Weights of a small transformer language model.
Size: 14 layers, width 256, 2 heads of 128, MLP 1024 SwiGLU, vocabulary 4096, 16.8M parameters.
Architecture: RMSNorm before each block, untied embeddings.
MLP neurons of a small language model. Each row is named by its layer, matrix (down: output weights) and neuron, and shows model dimensions 96-159. Each number is 50 + 12 x the weight over its row's rms, rounded and kept within 0 to 99. A neuron's up and down rows have the sign that makes its largest values positive.
After each neuron's rows, "fires before" lists the tokens most often just after its 100 highest values on Wikipedia text that the model never trained on.

L3.down856:52 51 53 61 50 45 65 46 26 51 41 50 65 21 54 56 60 46 46 43 38 61 57 52 52 59 54 44 48 54 51 70 50 39 57 61 60 41 51 53 54 37 47 33 49 62 50 48 49 45 37 42 49 66 53 49 51 74 48 56 42 57 48 59
fires before: "| ", "August ", "."

L7.down270:39 44 32 54 71 44 35 39 50 54 42 37 53 67 34 54 37 48 49 63 32 54 50 55 52 41 55 33 74 57 59 50 63 66 52 66 56 49 48 41 43 30 49 43 61 33 26 37 47 44 53 41 43 67 45 46 38 50 48 61 45 58 51 74
fires before: "a ", "an ", "k ", "ond", ")"

L5.down336:52 63 38 67 66 58 51 40 53 38 45 47 45 48 58 32 26 64 48 44 58 70 34 67 73 67 58 64 38 42 52 63 55 41 47 58 43 66 35 62 37 67 59 56 69 54 55 58 47 27 18 44 60 52 51 56 32 43 48 44 48 54 55 73
fires before: "was ", "is ", "the ", "its ", ": ", "=="

L4.down121:70 29 72 47 35 44 41 50 54 43 26 52 72 51 28 54 50 56 33 53 48 72 38 38 39 42 68 36 37 48 48 39 56 53 40 51 63 43 19 52 64 42 51 31 57 49 46 28 40 42 64 48 63 77 50 44 57 60 56 33 32 44 49 44
fires before: "0", "2", "0 ", "1", "3", "4"

L3.down564:49 44 21 69 71 46 59 41 43 69 36 70 48 32 54 55 63 59 47 36 47 68 54 62 61 24 44 51 56 61 34 62 55 69 43 46 48 52 66 46 58 50 28 39 49 71 47 37 62 38 54 56 53 75 59 49 65 44 59 59 62 42 59 46
fires before: "- ", "ustr", "tic "

L6.down434:44 54 30 35 40 33 69 48 62 38 58 39 65 58 39 53 52 42 47 43 61 47 40 47 50 41 73 60 59 33 67 69 63 61 55 49 48 42 74 31 48 67 67 51 45 40 34 68 52 45 47 43 51 59 53 69 43 50 65 45 53 37 73 31
fires before: ", ", "-", ". ", ": ", "- "

L3.down456:64 60 58 41 67 25 42 58 47 66 36 43 47 65 54 51 47 70 30 50 58 43 62 39 29 37 31 41 48 35 31 44 47 41 39 66 61 60 61 37 42 58 58 35 58 34 47 47 58 52 75 42 60 54 43 59 53 56 68 54 46 33 55 37
fires before: "| ", "0 ", "1 ", "|"

L3.down610:55 62 27 31 37 66 46 40 57 65 45 25 50 33 49 52 55 58 32 58 42 58 52 61 56 47 34 48 66 43 43 52 66 68 58 71 64 40 21 60 59 57 41 37 66 51 42 47 33 69 59 28 58 59 67 53 58 56 52 44 74 75 38 44
fires before: "| ", "(", "m "

L6.down213:47 58 40 36 42 31 60 55 54 48 50 50 51 38 51 62 50 50 43 44 57 66 45 54 33 62 69 54 29 58 30 36 50 49 53 47 30 47 63 41 29 22 46 51 61 51 51 46 42 37 69 42 58 59 43 57 47 63 34 61 49 50 37 53
fires before: "s ", "m ", "ve ", "ed "

L10.down193:57 54 32 63 54 60 50 52 43 58 40 34 42 69 40 54 85 35 33 39 36 59 59 41 37 27 33 36 55 65 43 70 61 23 36 50 60 56 54 54 54 64 38 59 49 23 50 45 37 58 34 61 46 46 46 57 32 34 53 40 51 40 73 73
fires before: "of ", "first ", "and ", "at "

L5.down541:32 48 52 45 69 43 49 28 56 40 61 29 45 56 57 55 56 28 58 41 37 43 36 53 54 57 57 44 40 66 31 59 65 64 54 67 34 57 64 68 64 68 40 36 56 78 64 40 45 66 33 52 49 67 50 57 52 52 52 39 51 85 46 67
fires before: "| ", ".", "th ", "–", ",", "-"

L10.down533:49 49 45 39 59 62 52 58 39 58 63 51 37 52 47 46 74 33 65 72 60 49 58 46 27 65 45 41 39 45 45 64 49 39 56 67 30 38 63 52 60 49 32 44 65 53 60 42 42 27 49 46 92 53 55 53 46 72 55 43 50 56 54 39
fires before: "ed ", "ing ", "ion ", "ation ", "ious ", "es "

L4.down484:28 73 46 42 44 56 41 51 55 53 51 55 45 36 35 56 38 53 42 31 40 71 62 74 70 68 32 64 64 50 64 42 56 46 61 48 37 46 35 40 41 55 37 50 44 74 43 34 40 60 48 54 64 36 90 76 46 45 34 59 41 46 42 46
fires before: "| ", "\"", "|---|---|---|---|", "|---|---|---|---|---|", "200", "|---|---|---|---|---|---|"

L10.down565:50 37 53 44 62 54 59 55 50 43 46 61 64 55 47 27 41 46 28 44 40 46 52 58 57 29 30 57 55 58 39 47 51 56 50 35 44 31 36 33 71 51 30 56 25 58 81 41 64 57 49 43 44 39 77 45 51 37 47 54 46 48 49 31
fires before: ", ", ". ", "'", "."

L4.down783:42 72 18 77 42 54 57 61 58 59 40 75 65 41 64 50 62 61 51 58 49 60 42 56 51 31 54 62 48 59 41 58 58 53 52 55 49 49 37 36 60 57 48 55 71 66 59 48 48 63 49 47 44 47 48 37 68 49 45 40 55 49 63 45
fires before: "- "

L3.down351:54 33 56 36 22 50 51 43 51 56 51 73 69 34 32 62 40 52 44 32 49 52 69 53 45 56 52 41 29 40 49 42 41 54 43 41 58 33 30 60 46 49 66 32 69 45 66 59 41 68 62 57 34 42 49 49 51 41 52 51 68 73 44 45
fires before: "in ", "for ", "to ", "by ", "with "

L4.down698:43 50 45 56 45 61 60 51 60 42 66 49 59 37 56 82 42 68 39 64 64 79 17 37 38 87 57 59 60 47 54 39 45 57 59 66 64 44 56 52 55 33 42 40 44 38 33 66 74 44 27 52 52 26 49 60 54 32 45 56 43 37 60 60
fires before: "a ", "an ", "a", "al ", "=="

L10.down217:30 43 52 58 56 36 20 36 47 65 56 55 67 57 62 64 73 56 25 56 54 48 33 64 34 48 45 40 75 39 48 57 69 33 47 46 49 54 67 69 55 47 28 48 64 62 47 55 74 47 56 49 62 56 54 53 45 67 67 50 34 59 49 02
fires before: ", ", ". ", "."

L10.down260:47 45 24 67 48 45 52 51 61 43 45 68 48 64 42 52 65 64 39 64 62 35 53 33 43 33 43 43 24 38 42 44 62 69 23 58 48 48 73 33 47 46 53 72 41 64 45 40 50 49 56 42 68 45 51 38 53 46 62 49 48 71 53 25
fires before: ", ", ". ", ") ", ".", "), "

L10.down667:43 74 57 41 42 45 48 42 27 58 40 45 68 33 65 47 71 50 57 65 65 49 52 28 54 49 42 33 39 69 55 53 51 54 48 54 58 15 69 37 42 41 29 56 47 34 58 51 62 36 72 70 46 62 55 51 58 43 46 73 49 47 58 23
fires before: ", ", ". ", "s ", "s", "ing ", "er"

L5.down89:41 47 46 42 49 35 51 63 57 68 64 64 38 47 71 52 66 40 48 60 58 47 73 56 33 27 52 72 32 63 52 59 58 41 78 45 41 38 40 55 40 28 44 33 61 56 46 41 28 31 33 59 46 48 52 35 34 36 59 79 58 81 49 71
fires before: "the ", "fered ", "a "

L2.down876:22 54 46 48 58 54 32 53 63 62 60 58 39 54 46 56 60 42 46 49 57 43 39 60 73 33 37 46 63 45 73 65 40 65 63 59 29 32 39 21 63 53 69 55 56 52 54 49 51 36 37 49 52 51 65 54 52 63 50 34 50 58 51 27
fires before: "iss", "-", "ou", "per", "son ", "is"

L4.down700:46 86 69 50 61 49 45 55 52 55 58 66 64 48 56 41 62 36 50 50 54 72 27 48 67 38 44 39 50 45 47 52 41 42 67 72 42 38 50 44 64 55 46 59 54 63 35 61 75 55 41 16 52 35 77 55 61 51 50 72 55 79 38 36
fires before: "| ", ".", "; ", "–", ", ", ","

L10.down840:48 40 60 47 54 44 41 33 63 57 28 70 50 51 65 64 45 44 41 86 52 42 48 50 41 56 43 55 26 52 46 47 41 48 43 46 57 39 75 34 19 60 57 44 66 63 68 44 68 48 42 31 58 56 42 45 48 53 57 60 61 62 68 43
fires before: ", ", ". ", "s", ": ", ".", "s "

L3.down26:60 56 37 55 27 53 58 50 58 49 53 50 53 54 60 53 67 60 50 62 48 43 35 41 51 42 24 57 50 64 38 63 62 75 40 48 58 43 57 42 59 58 55 51 47 34 47 60 68 51 53 38 49 61 59 58 56 38 74 41 44 52 51 50
fires before: "\n\n", "| ", "–", ": ", "u", ", "

L5.down33:39 26 59 48 44 43 40 46 45 46 50 24 49 49 65 43 51 48 63 53 44 72 48 57 30 51 58 41 58 36 54 56 58 47 50 43 28 65 36 44 49 43 56 35 65 34 52 74 45 67 59 49 34 65 43 68 47 53 74 44 47 59 37 52
fires before: "| ", "ly ", "was ", "is ", "um "

L4.down248:41 47 37 40 64 68 52 48 44 51 70 36 67 57 51 49 46 57 59 67 44 46 58 59 29 38 57 68 46 57 54 46 69 58 51 59 34 76 40 62 52 61 37 45 28 42 69 47 38 42 44 24 47 35 25 54 65 36 51 60 66 46 17 23
fires before: "–", ",", ".", ". "

L10.down519:70 55 51 63 58 51 37 66 47 52 52 34 49 26 53 51 99 47 40 40 53 53 44 44 32 45 55 46 46 49 71 57 61 56 55 52 60 56 64 56 53 55 59 45 50 49 62 58 50 59 44 53 67 36 46 60 73 48 81 40 66 59 62 29
fires before: "as ", "in ", "at ", "to ", "that ", "for "

L7.down19:74 27 27 63 63 48 24 35 51 43 40 65 33 51 35 55 55 41 32 27 39 52 42 49 64 62 56 43 52 64 45 43 38 61 57 62 77 45 39 41 62 42 41 57 48 48 32 67 67 50 28 58 53 57 35 51 57 41 40 53 39 55 46 41
fires before: "\n", "\n\n"

L10.down726:39 58 48 30 50 50 63 47 71 72 44 57 45 27 51 69 93 50 41 71 57 51 43 67 60 67 46 42 51 43 47 51 49 60 39 51 63 72 56 64 70 48 21 51 47 68 55 56 59 56 49 44 45 52 49 37 53 54 55 21 32 33 54 22
fires before: ", ", ": ", ". ", ".", "==="

L3.down338:70 70 60 36 62 45 80 50 48 44 55 52 62 38 55 57 62 55 63 23 27 60 46 70 43 39 38 45 42 44 60 37 58 57 49 53 36 33 37 58 43 51 52 40 45 65 41 68 59 58 66 51 67 54 66 40 44 44 38 33 66 75 49 52
fires before: "| ", "|---|---|---|---|---|"

L6.down347:49 52 70 60 53 56 70 25 50 53 28 47 47 30 37 39 48 56 54 35 55 62 58 36 61 46 48 51 28 28 54 66 28 37 47 72 43 62 61 49 50 47 30 44 32 76 57 46 40 61 71 54 69 46 51 61 75 68 67 64 54 47 47 60
fires before: "| ", "′", "″", "–", ": "

L10.down320:42 28 63 39 59 47 56 39 42 43 83 42 24 54 37 40 88 55 55 35 46 30 26 43 55 29 28 54 57 34 49 50 59 67 55 78 48 48 49 53 44 50 48 62 60 68 64 52 43 66 45 49 41 49 40 43 61 35 65 42 44 63 62 52
fires before: ".", ",", ") ", "–", "0", "p"

L5.down742:61 54 53 37 45 45 45 50 68 54 31 51 58 36 33 51 36 31 54 56 48 45 40 61 37 45 28 30 55 46 45 48 62 55 65 45 41 53 24 48 42 63 41 56 62 57 70 30 56 61 31 50 34 54 63 51 67 64 47 47 48 68 55 67
fires before: "| ", ".", "um", "tion ", "y"

L10.down842:71 54 43 66 29 63 58 50 44 38 54 50 56 27 36 66 53 55 64 30 55 52 36 55 40 60 71 41 38 69 48 44 45 47 76 38 61 69 45 59 63 28 55 50 49 51 34 39 32 48 54 43 70 46 39 52 43 53 49 40 33 50 38 31
fires before: "2 ", "3 ", "2", "3", "0", "1"

L10.down769:44 67 26 49 48 53 45 30 60 38 42 42 72 50 55 53 81 53 50 77 67 44 58 43 36 51 36 53 42 54 56 83 50 41 38 54 75 55 62 55 58 37 73 38 44 43 51 41 25 66 49 47 60 46 34 39 35 70 72 52 62 59 47 65
fires before: "0", "2", "5", "4", "1"

L6.down781:19 59 63 55 54 34 72 54 58 46 43 58 35 44 57 57 54 54 68 67 59 45 56 44 64 64 67 33 38 26 50 39 64 36 45 44 39 38 30 47 51 04 64 66 61 38 46 37 30 39 58 40 52 44 45 49 67 61 73 64 30 47 71 59
fires before: "\n\n", "s ", "\n"

L4.down793:34 53 39 29 54 48 25 36 57 34 39 65 55 53 47 44 45 58 33 41 51 67 51 57 41 51 66 48 49 51 58 53 62 51 38 43 49 50 50 43 33 50 73 44 60 41 67 49 58 36 52 53 35 55 28 42 31 59 38 53 57 78 63 57
fires before: ", ", ". ", ".", "; ", "=="

L3.down775:52 35 50 41 60 43 29 50 64 65 34 32 60 59 47 58 54 43 56 35 34 50 47 47 46 27 44 43 53 32 56 50 50 71 45 61 64 54 36 52 50 47 63 56 61 63 41 64 65 69 45 37 35 40 73 33 44 63 61 43 43 68 39 52
fires before: "| ", "0", "1", "ick ", "y ", "9"

L7.down620:49 26 53 77 59 35 39 44 37 43 43 57 42 41 32 78 55 83 42 51 19 47 44 48 38 70 42 42 56 56 47 46 51 35 56 49 56 40 45 25 53 43 57 49 43 30 32 44 46 46 46 52 43 59 60 58 34 39 52 71 57 40 59 37
fires before: "\n\n", "\n", "b", "a "

L4.down964:45 76 47 59 39 51 51 46 58 15 69 77 40 51 53 51 59 55 62 73 51 57 60 42 64 60 67 66 58 62 64 27 50 39 42 50 51 17 38 45 54 50 52 25 33 51 42 64 64 54 55 39 48 51 19 62 36 47 57 70 41 48 47 62
fires before: ", ", ". ", ".", "s ", "'"

L10.down427:39 54 43 40 38 49 45 62 69 32 48 71 50 34 39 51 83 56 48 50 67 54 29 48 62 46 48 49 47 72 60 53 58 52 35 69 39 61 50 40 48 52 59 69 43 30 48 32 41 33 30 46 33 51 45 48 60 63 41 74 43 36 38 16
fires before: ", ", ". ", ".", ": ", "'"

L6.down416:70 52 45 69 42 35 43 58 52 62 50 55 65 49 54 52 31 40 86 76 36 45 64 51 65 63 30 68 49 51 33 45 52 30 49 48 54 53 62 60 62 63 44 39 50 55 45 44 49 61 48 52 70 44 35 30 54 50 48 56 53 39 40 82
fires before: "\n", "\n\n", "u "

L3.down397:55 40 50 55 31 40 44 55 60 44 22 58 61 65 34 57 41 37 56 73 76 60 43 74 64 42 66 23 37 50 56 55 23 56 59 25 71 38 39 55 48 24 44 37 49 52 65 29 57 41 29 47 39 61 49 38 46 62 76 57 53 43 50 81
fires before: "0", "0 ", "3", "1", "3 ", "5"

L6.down759:53 47 43 49 42 48 33 32 56 43 37 43 47 42 75 62 56 68 44 45 67 44 33 44 46 75 43 52 42 50 51 34 51 57 52 43 46 52 37 63 40 36 67 61 49 47 65 43 53 43 41 51 46 45 57 53 54 48 35 55 57 43 57 24
fires before: "the ", "201", "a ", "st", "his ", "an "

L5.down573:54 53 34 66 50 39 49 52 62 58 49 40 50 39 61 51 50 59 46 47 51 56 39 44 46 61 66 58 43 52 33 58 60 63 43 51 37 42 18 51 44 56 56 45 59 69 59 61 44 34 48 45 34 54 47 69 45 57 74 42 44 54 61 42
fires before: "| ", "==", "man"

L10.down910:39 58 33 26 41 71 56 31 52 52 33 65 52 47 77 42 72 47 45 54 56 16 46 60 45 39 49 57 30 52 77 56 43 23 34 54 50 54 54 49 64 49 44 40 63 35 72 33 23 47 66 35 55 59 38 44 57 72 56 61 36 51 36 23
fires before: "ed ", "ment ", "s ", "ment", "e", "ent "

L10.down820:60 64 32 40 44 33 56 64 55 30 19 63 50 37 32 52 69 54 50 55 49 51 57 57 19 56 52 46 43 48 68 56 57 39 45 43 41 49 70 57 30 60 51 58 65 46 55 47 33 55 60 41 53 59 46 48 55 52 66 54 51 56 69 31
fires before: ". ", ", ", ".", ") "

L6.down818:47 57 50 55 39 45 34 64 37 68 57 63 69 55 56 44 60 59 42 55 81 51 57 60 80 54 33 53 52 51 53 51 49 45 31 54 37 73 39 57 40 46 37 65 64 71 31 54 56 61 50 39 44 52 53 19 32 52 41 77 54 68 39 49
fires before: "the ", "M", "with ", " "

L2.down539:47 55 28 69 67 50 57 47 42 65 62 65 61 33 50 35 61 51 34 50 67 73 50 50 60 38 41 42 58 62 48 39 60 61 38 39 45 58 48 55 64 38 25 54 53 74 55 47 44 50 55 39 61 57 39 61 55 67 36 51 63 42 58 65
fires before: "- "

L6.down230:69 42 34 51 65 82 61 42 26 27 33 50 51 53 45 54 62 40 40 44 52 50 47 34 38 45 55 40 54 20 45 46 62 49 36 73 58 68 71 45 40 29 42 53 44 66 54 52 49 40 50 45 59 55 46 64 28 72 44 39 40 64 44 44
fires before: ", ", "==", ". ", ".", "am"

L6.down674:39 53 44 43 59 75 55 39 57 32 58 45 73 56 58 48 44 52 67 14 48 39 39 51 42 48 44 51 52 41 59 47 61 57 51 41 28 48 44 65 55 45 68 52 48 73 44 35 51 61 48 48 54 84 42 45 66 42 50 45 49 57 46 37
fires before: "–", ".", "to ", ")", "9 "

L2.down857:41 27 38 65 61 35 52 62 47 58 49 38 48 44 62 32 66 57 43 52 60 58 30 58 69 36 29 58 47 52 33 65 71 39 48 57 51 63 44 34 55 47 39 47 62 68 39 41 51 67 50 45 62 67 60 36 66 60 42 43 62 27 35 70
fires before: "- "

L7.down421:61 46 50 47 66 59 64 56 50 44 60 62 38 45 29 51 64 59 40 29 53 44 51 38 45 60 53 54 29 53 65 42 50 44 49 67 58 50 42 46 38 38 54 54 71 55 52 56 46 42 54 67 49 51 53 50 69 64 44 29 52 69 67 19
fires before: "the ", "that ", "a ", "his ", "in "

L10.down790:45 50 50 56 48 50 69 49 24 58 28 49 65 47 59 38 32 64 50 43 46 34 51 39 47 71 66 58 30 58 73 66 33 30 60 46 55 49 40 64 38 54 51 38 46 39 72 45 47 65 51 56 53 40 43 47 63 61 53 45 32 32 65 71
fires before: "s ", "ir ", "the "

L3.down418:30 43 37 89 60 31 62 54 49 50 62 45 40 31 61 42 47 63 61 47 74 43 43 80 58 55 54 42 65 54 26 64 49 82 47 48 62 41 52 51 68 44 20 46 56 53 27 44 65 52 46 56 49 60 78 68 77 44 30 44 58 32 60 59
fires before: "- ", "is"

L7.down1011:75 40 54 35 49 33 47 40 51 73 67 59 52 75 26 54 56 47 51 51 49 53 66 53 48 68 51 57 32 54 34 50 62 51 50 44 51 57 37 61 49 37 31 49 60 44 56 58 42 53 33 54 48 52 49 60 34 42 58 40 69 49 74 63
fires before: "the ", "a ", "in "

L10.down173:48 78 62 48 40 47 73 56 46 52 28 57 43 20 31 60 94 55 51 60 45 53 63 57 61 25 56 31 36 54 36 67 60 55 32 46 44 35 74 64 53 36 60 52 42 38 50 61 49 35 49 48 10 57 56 66 51 51 46 52 38 50 45 24
fires before: ", ", ". ", ".", "s "

L5.down753:50 37 64 38 86 49 43 47 58 47 73 46 67 29 44 46 45 58 48 07 76 46 48 58 39 42 36 38 39 48 54 58 49 31 41 44 53 52 39 57 46 64 43 37 58 56 47 38 45 63 49 61 40 43 30 47 41 58 60 64 61 34 39 18
fires before: ", ", ". ", "(", ".", "| "

L4.down879:24 60 28 55 64 72 47 35 51 56 38 33 57 59 30 50 63 57 53 37 55 70 56 56 59 52 40 45 40 59 37 51 56 44 53 48 55 46 34 28 45 52 40 53 58 45 43 61 74 46 74 42 61 55 49 35 53 77 52 67 60 52 50 53
fires before: ", ", ". ", "\n", "n ", "b", "ally "

L6.down78:63 72 57 54 39 75 39 64 48 43 48 44 27 53 47 40 42 51 58 50 50 56 66 63 46 34 61 48 58 54 43 34 40 28 55 51 47 37 21 30 56 53 44 45 64 51 63 46 54 43 45 60 54 29 60 63 47 40 57 64 50 63 61 16
fires before: ", ", ". ", ".", "===", "= "

L7.down89:51 54 44 50 32 30 35 47 48 39 64 48 45 53 59 52 52 50 35 55 42 58 54 57 58 59 59 33 43 49 53 33 55 37 55 60 61 53 43 44 56 51 67 55 54 33 54 55 63 37 47 67 55 43 57 54 31 54 52 51 43 53 48 59
fires before: "\n\n", "\n", "The ", "m"

L5.down971:31 62 63 51 47 45 62 59 38 50 55 65 67 63 59 54 62 65 50 40 46 66 49 62 66 37 51 57 36 37 34 49 53 54 69 40 48 75 55 79 58 53 64 48 44 41 51 43 48 43 36 66 32 35 49 48 53 50 48 42 47 62 50 22
fires before: "a ", "| ", "an "

L5.down704:47 56 53 55 40 42 53 62 52 54 40 21 56 77 61 62 83 35 46 30 45 54 51 65 47 39 57 28 35 33 74 50 44 41 33 58 41 47 46 34 70 45 39 28 57 60 26 83 71 58 68 50 38 24 46 73 64 48 41 54 50 50 48 42
fires before: ", ", ". ", "es", ".", "u"

L6.down491:37 78 44 59 58 40 42 49 31 48 45 38 32 75 44 54 59 58 40 34 34 49 35 75 51 38 46 33 35 42 86 52 46 49 40 50 45 40 67 57 45 46 72 57 62 48 55 45 23 61 64 56 37 45 53 55 51 33 48 51 32 76 36 29
fires before: ", ", ". ", "in ", ".", "and ", "("

L2.down391:31 48 57 53 67 54 48 28 59 40 30 60 50 45 36 35 67 51 44 62 63 54 31 56 30 56 54 55 38 65 34 43 72 35 49 48 42 49 50 51 34 60 40 50 46 57 54 37 49 42 50 42 63 38 47 58 52 77 57 57 61 69 61 42
fires before: "| ", ".", "; ", "2", "|"

L3.down101:23 77 40 60 42 61 32 31 62 59 48 35 68 62 62 28 58 81 42 27 65 45 51 53 51 48 54 33 33 26 41 37 66 66 41 38 53 48 34 47 34 44 36 40 71 35 64 52 54 36 65 50 36 48 55 58 59 64 50 60 67 50 47 33
fires before: "s ", ", ", ". ", "s", ".", "er"

L2.down819:44 60 48 36 20 40 58 52 68 30 60 25 55 46 37 58 67 54 47 61 48 63 51 42 45 40 48 57 71 37 26 60 43 55 72 41 62 49 57 51 72 33 52 53 59 27 39 51 55 40 33 42 65 51 44 62 41 60 48 29 53 61 52 51
fires before: "0", "3", "1", "2", "1 ", "5"

L2.down149:47 46 45 42 60 58 47 46 57 43 45 48 61 43 56 08 51 40 49 70 61 53 45 50 48 28 41 51 45 55 73 44 41 44 38 58 21 48 49 44 63 48 50 54 46 84 62 37 67 62 58 47 42 47 40 54 42 55 84 35 55 47 40 33
fires before: ", ", "4", ".", "standing ", ",", "-"

L5.down369:72 42 65 47 71 41 40 27 47 56 46 44 39 43 29 60 21 53 53 29 64 57 49 43 41 20 63 46 47 49 52 56 53 25 36 50 50 59 46 34 56 63 60 42 45 44 24 51 37 45 51 49 40 47 43 63 44 69 59 48 34 48 34 22
fires before: "| ", "|", "\n"

L4.down520:45 58 64 54 51 67 65 47 77 33 48 61 67 43 28 58 51 47 44 51 39 76 47 62 55 41 45 73 82 29 72 38 63 80 47 61 34 43 55 57 57 68 57 58 65 51 54 33 56 47 50 45 38 48 40 65 24 79 74 46 53 39 60 47
fires before: ", ", ". ", ".", "' ", ": "

L3.down414:67 51 53 38 58 56 51 52 34 49 78 72 49 52 62 34 69 60 57 52 48 54 49 27 28 37 55 52 45 56 35 34 52 63 78 53 57 25 85 48 58 73 26 55 51 43 48 59 44 40 49 56 49 45 52 35 53 54 52 76 25 57 66 14
fires before: ", ", ". ", "s", ": "

L5.down566:41 53 47 65 55 57 25 50 35 67 61 61 54 54 35 57 44 68 57 69 44 65 43 62 67 41 37 22 45 29 47 58 52 39 67 51 42 63 51 51 45 45 52 36 63 53 55 55 55 23 33 54 15 46 38 58 67 35 40 63 47 62 61 42
fires before: "a ", "an ", "ing ", "-", "is "

L10.down49:42 57 60 52 40 34 38 72 35 46 51 52 47 49 67 44 85 65 31 43 68 63 44 41 54 58 58 43 50 47 50 48 45 46 60 68 58 57 55 49 70 33 62 53 59 57 42 59 61 55 50 36 38 53 55 55 32 21 71 44 41 60 77 20
fires before: ". ", ", ", ".", "\" ", "-"

L10.down1019:43 48 49 49 50 57 38 57 55 63 36 59 57 50 50 59 54 63 50 48 65 61 55 31 47 38 22 55 28 53 54 67 49 48 39 49 45 66 31 54 64 49 59 44 59 43 56 65 53 30 59 37 79 72 54 43 45 49 38 30 71 75 67 28
fires before: "ed ", "al ", "ed", "ing ", "es "

L3.down243:64 66 31 68 56 60 41 34 49 53 60 67 61 41 60 60 53 58 58 40 21 52 66 32 30 73 53 40 52 47 29 62 55 57 27 49 63 45 48 50 52 39 28 42 48 65 47 32 56 29 54 72 39 27 46 36 57 36 53 49 42 53 59 41
fires before: "\n", "\n\n", "on "

L4.down979:45 55 54 38 39 59 45 43 42 42 41 41 51 32 49 41 60 46 41 63 68 49 46 75 31 71 49 43 31 51 53 55 56 32 54 46 58 50 41 53 50 34 38 30 63 58 41 70 23 64 35 62 56 62 45 47 51 73 76 32 27 63 47 66
fires before: "2 ", "2", "5", "4", "3", "1"

L6.down351:35 58 30 62 28 40 56 36 47 41 50 54 44 76 57 43 25 48 44 99 48 40 64 39 55 60 68 71 68 51 55 42 36 39 63 57 52 53 54 32 45 56 65 59 55 58 51 57 39 60 63 52 44 25 52 49 40 48 62 68 49 40 56 69
fires before: "s ", "\n", "; ", ") ", ": "

L10.down846:50 63 70 37 43 45 60 37 57 43 39 55 28 64 56 47 74 67 52 44 34 69 63 41 35 23 58 61 40 45 87 56 47 41 50 50 47 37 57 61 46 52 55 31 40 73 53 37 49 48 51 55 47 24 47 42 34 42 49 43 43 49 51 08
fires before: ", ", ". ", "."

L3.down759:64 52 54 67 55 52 40 57 46 40 68 56 35 57 56 89 62 58 55 35 59 53 30 53 44 10 62 59 50 75 58 45 58 78 33 51 66 55 56 58 37 52 61 53 60 57 48 49 53 55 54 37 42 48 54 49 71 59 53 73 36 42 53 45
fires before: "s", ", ", "s ", "–", ".", "\n"